python train.py --n_layer=21 --d_model=384 --n_head=6 --n_kv_head=6 --head_dim=64 --d_mlp=1152 --vocab_size=3071 --activation="gelu" --norm="layernorm" --norm_place="pre" --norm_eps=1e-05 --positions="rope" --rope_base=19200.0 --rope_fraction=1.0 --qk_norm=false --attn_scale=0.125 --bias="all" --tie_embeddings=true --parallel_block=false --init="normal" --init_std_qkv=0.031 --init_std_o=0.00478 --init_std_up=0.031 --init_std_down=0.00276 --optimizer="adamw" --lr=0.00117 --lr_mult_qkv=0.7 --beta1=0.9 --beta2=0.98 --lr_head=0.00579 --warmup_steps=462 --schedule="wsd" --decay_fraction=0.886 --decay_shape="linear" --final_lr_fraction=0.0 --batch_tokens=65536 --seq_len=1024 --doc_mask=false --train_tokens=416800000 --steps=6360 --dataset="wikipedia_en"
MLP neurons of a small language model. Each row is named by its layer, matrix (up: input weights) and neuron, and shows model dimensions 128-255. Each number is 128 + 24 x the weight over its row's rms, rounded and kept within 0 to 255. Numbers have three digits each.
A block is one neuron, or neurons of one layer that tend to fire together. After each block is what it responds to, as a language model described it from the Wikipedia text at the highest values.

L14.up24:129118136117167158086102147147163104133100091131112081090124113127138144151101125148132157111114106131163122154131091119109122140119122131066144136069113116139152087112121143164112122110096085112146117160117147136101145130099116192122112113132109151140121125146137151127130153091136134179128127119126081113154132118101086152130153122106104165119120121140146131129156136113140136133122
L14.up91:164137153130133147075136163111122153102134135166125138109153157129103179132180103124111134111098128059103116157110127111149113108154144142178127134097135116141097131148164123116136144167122101132119150144134135104161133157110156161114152140150149132107198107116104122149148150170164119134110147175105109148102116151145108146134143143127149110140108126089149106113144112140154163134121
L14.up125:150124122166140145122132151151149158133129145114116117134101122156143151132131103132127142099096111096161088142112133081111094106102098125108138120101156124098153120122132119126069086093143137112126144106148137114128131146071135190164083142078152103087114104150110105152120189140143141150122138147139155139138141121092106143107111154143115163082125107150136158107132111147116175085123
L14.up621:128133148158132151117108132094151123102103113106128149140097122149080168111111119153104121104171094084146112181124134127126106107130138135095171120091155144154149125099125160137117118130114159106058129132117139140111127152063106159141104117150110111133146154147110147127157130135141077128147129129165101106139141149109134116098095189138122174121144134125143143124141121119145124126166
L14.up706:095107140136117166116134123137137142095118120109085061165140152162120180136131150161176131124164174089145107147076082127124090128129154127165162115130080119142136124147136116159116128163126120145096145079140113077105142141122123129138146157175107135138102108169097092118122167147169130140118129139124127115155148102104087105092133130128069138146146095104130156133136138150129144110143
L14.up801:113084106128130154130147130102111135110145114101107099141106152120120113163204132163124099132115113163149156161091149115141125148094103149145106138140079123190155116106142098086161138140145146155080094124102143129132149143045140131124102117088147145135087089104081117136090160136174131111163154130109131136147097144115151131152138152128103152155154124145135159083167143147141127134131
L14.up973:118167121147093137063101125115139120125088094162155118118176166143114154111122081098119111091100107108160111153189154103130112099134111150177166118124133113120117093152129124096114120130121124109131135124143157137172129154162124110152143119157177092131172139088112154150100180128084107111067171132139128098119140124095088084138128130135135138071099148127141137110114110194102122101101
L14.up1011:095081148104111134104119131142137138090196156120120137169129111127177160155128145177147100143112131107145126159085146116098098080151115140131126131149111130168151129126108148151184140120085131109182132146131136118122180104093174168125076116109152123121127094123131091146065142113170116130147145119126100126157105154116124107132114143178122144155137105140143084075136109130144159144153
Description: Split-noun final pieces. Last word-piece that completes a common noun split into fragments, often after "the", e.g. h-all, tow-er, newsp-aper, part-ies, tem-ple.

L16.up401:109133115135133133108091139146118136156086133135122172119109191122166110167136118122142141144114155132117134127117087130076122100146107173154157154167112169158143142112134138125154131098148094119122109124137138158116135171147109120176089112138147144148142110099159088161142114122145133140142177124143108083119179146175126108166085138134144114181098093102126145103118095126139124128135
Description: Mid-word subword fragments. Word-piece fragments in the middle of rare or foreign words and names, often species, drug or surname spellings, e.g. Bl-in-atumomab, Z-in-chenko, emp-al-acta.

L14.up321:093099104118139109073128143099081113104118102189092144132110132126085119116145123121157175116138189163114121188106142143122077112134132120130157145092077144161127133155149138094147111136163118097154109182116127149118129193142145161153144134111122153131106166150126088131172163130162134136134170152139122071136188126128179132138124146075133155158133151129118148094124139103134148093113
L14.up482:090080157119126140092103117134150150060149137112138111149134132143133127131109144120133114136124149117113123108116100147104150136108088123169139137150127159163140117168127090122117103140129119168103143117112148106091151181131136168148122118124103099152165150111127124114134116086207088070185115142122152129064173125142155103122141093103099129143151132161150155124079131176145145120135
L14.up588:080090134171121077144138153135125142119106114122127142162128129115085108116125127142127083116150125175122122186196092170114098140190142148117133153115109138156144162142105102157122110167116137140126144098149165139183160169119170159132130113082154104153147174119115099123107157077132144116094116123128103122161155134159120146150152119116110118125143124119109162091120155141141130115128
L14.up850:077126125138124117067139115068136132078094145101127149083139129136113130135143152128137107137132091211163132152097138161140139097099132125133113100127138127160119136088146155135122095094070136161146124139085169183140123097163140152174110149080130123141125131122093125184154111115138139136143125162126129143137089144139147112077145115138095165132113103153120150136111104130133117111128
L14.up980:099154137129060139096111111155160137089134136123130114124104114173131138111167174144192106097159134122127095118134122146133095119148102103160128139094134151161154127134123110125116148065130155153121133118114157143098181144115152124147109141093110117132156163126143135142130136102143130137117115095151129139088193117140132135157106144146087142154103112106112120154162119131121126087115
L14.up1016:117138161130121160129098158144157134124125106107130132109117150121155183128127098077111080112168094154110099154139132116149149138148173134102109110117095154178138140165164135162125090100118135081133139129138123105110127118092164172144097163169113100166143131143104156132102096107147128166131162157122082132115129132168131136142124164145094124066133088122141168136149132146068130131146
L14.up1077:143128146152172087117141168090072148111143133132076140134127129100109121145113118146147148131152099133141101147131128124165138088137157142142171164154082079146090070138115113149132120136118090135125104128097123120104148118117119174147156126149119141158152146130117123129140154129172131129130180135121110107130106162135139120151136138144096124110169135107105202115141137127155147100136
L14.up1103:114103137120115106123148176176147167109130108136116086136115136147128143120156129126136128175112124128091093131114119144100166105198106126118154139128146126084154137161115106157128102114117127108149134144099137162106144143108132183134184133108132118130139165129139119139140131166125092143086087147146149121123124102147111173143132142135108151157156132094117175123109113141151148169151
Description: Next piece predicts final -a. Inner word-piece tokens of foreign place names, personal names and other words whose next piece is usually a final "a", such as Beershe-b-a, Fav-el-a, Barc-el-ona.

L9.up24:108078119182064198110179133166136148128106148133088136102124138115107119134120115175149133158151107109198111162141113132121130139139105142135111152170108112162122107123137132158115118117094087101134114128104138085120139150113099175122134091134112150152162113135117159133114140131166112147088095111108062106132139119118129107134131136118128127069129123145146122121117111127146139094117
L9.up51:100140115128124159136123143098101156091113115133132133138118151128120122123105139166143141158134122117128148115122108105159133109101152196086131140107110123137150140138144119123118133147091129131120132137098161107111151188100133081124077111177156159153135114116117085145124138175062119150126141124126126135136171154134093102153105128164086134092090119150106172114112117114128115107129
L9.up124:117127138188102078130187122109119136073118125120142127108117122138110100157124110141114131119161124093130157172111104084119113121163147101129155153117147132135168123151121114142163072153104137143093132126052119134135137145091136149116119150125126107125155141132116149133078100158125094157144156144142107154106153140167150109129152143121142152150143159123121083086172092130103141103121
L9.up251:113090150146122116103117153114134129088146129142121088083108155148117131122096104131120150123126090149136139106148097121163137098137152117138135138149159126089160115133128134096154098137135156129125059163128142210137111128061140092156136118106123114079113125115142094126120154135105155113133145176114125161124142122106135106131085135120127098100133146150170122100135136132087150104165
L9.up341:108105179134101182109112138124123131096131122105127131113148151128091137095137092181160119120118122164184121133115163126124138125122128160101130126129141146167104147156125121119147088139112120124110103137120152120131143182115151145132114070128142110148127097118120116132069126142117091144124120152119104152106142136150083097137137146140091150118130153159124148093140129135106148122120
L9.up668:100093167130129144110101138114106149125128087157120101087153150135153160111143126083151099174143105118154088131127135182123152137135115126119133111101102124149138140153114101124143122150138119150115144156122143130122141160093132122113138125114178100135135119085096102113117182146105129156112158132122093123170118136113117080131075167159129142096133122147100151095131094139123167133153
L9.up713:098133118165081191142133123106135163152141148130089115156092102126116118125125126156135090106157122161186173155098133127128148133137095149139125135136130126138119162144112089163137136133076141133117101132112113151117135148080150122144140100100193127125135125113056081110092130143163086138099092147144122108122086116107122137146125181157121162113133099135167165068172129106146135118143
L9.up771:065063117127124127114100116151157175078129100111115118087109158125120140097131155166142153115140113097126111131155151131134134154161131122133194131147154125165105106124112106169123122156121152165094134123104150113139164146106133113114137115136115133132162136123155106121112126105112109125141159120126120151108196135125134089147126090144127167086167112140161149110085124133106158060132
Description: Plural suffix word-pieces. Word-final plural endings split off as separate subword tokens, such as -es in rol|es, townhous|es, hero|es, and -s, -ers, -ops in parent|s, farm|ers, Ho|ops.

L16.up725:109115088120120142130136148107124162095134157132080084163093178117151138150162143123137145137144074122179115100118121148173169117122122133182099137175116135136151139127141087123158119099135121143122101128115121104130128136084135134127132114103109125133066072111117118135091146184181139107151143126085095107136106139100155137139106151168122134163145090141142144110139120139155155131138
Description: Plural noun endings. Final plural suffix pieces of nouns split into subword tokens, like -s, -es, -ins, -ers, as in races, trains, schools, before commas or "of".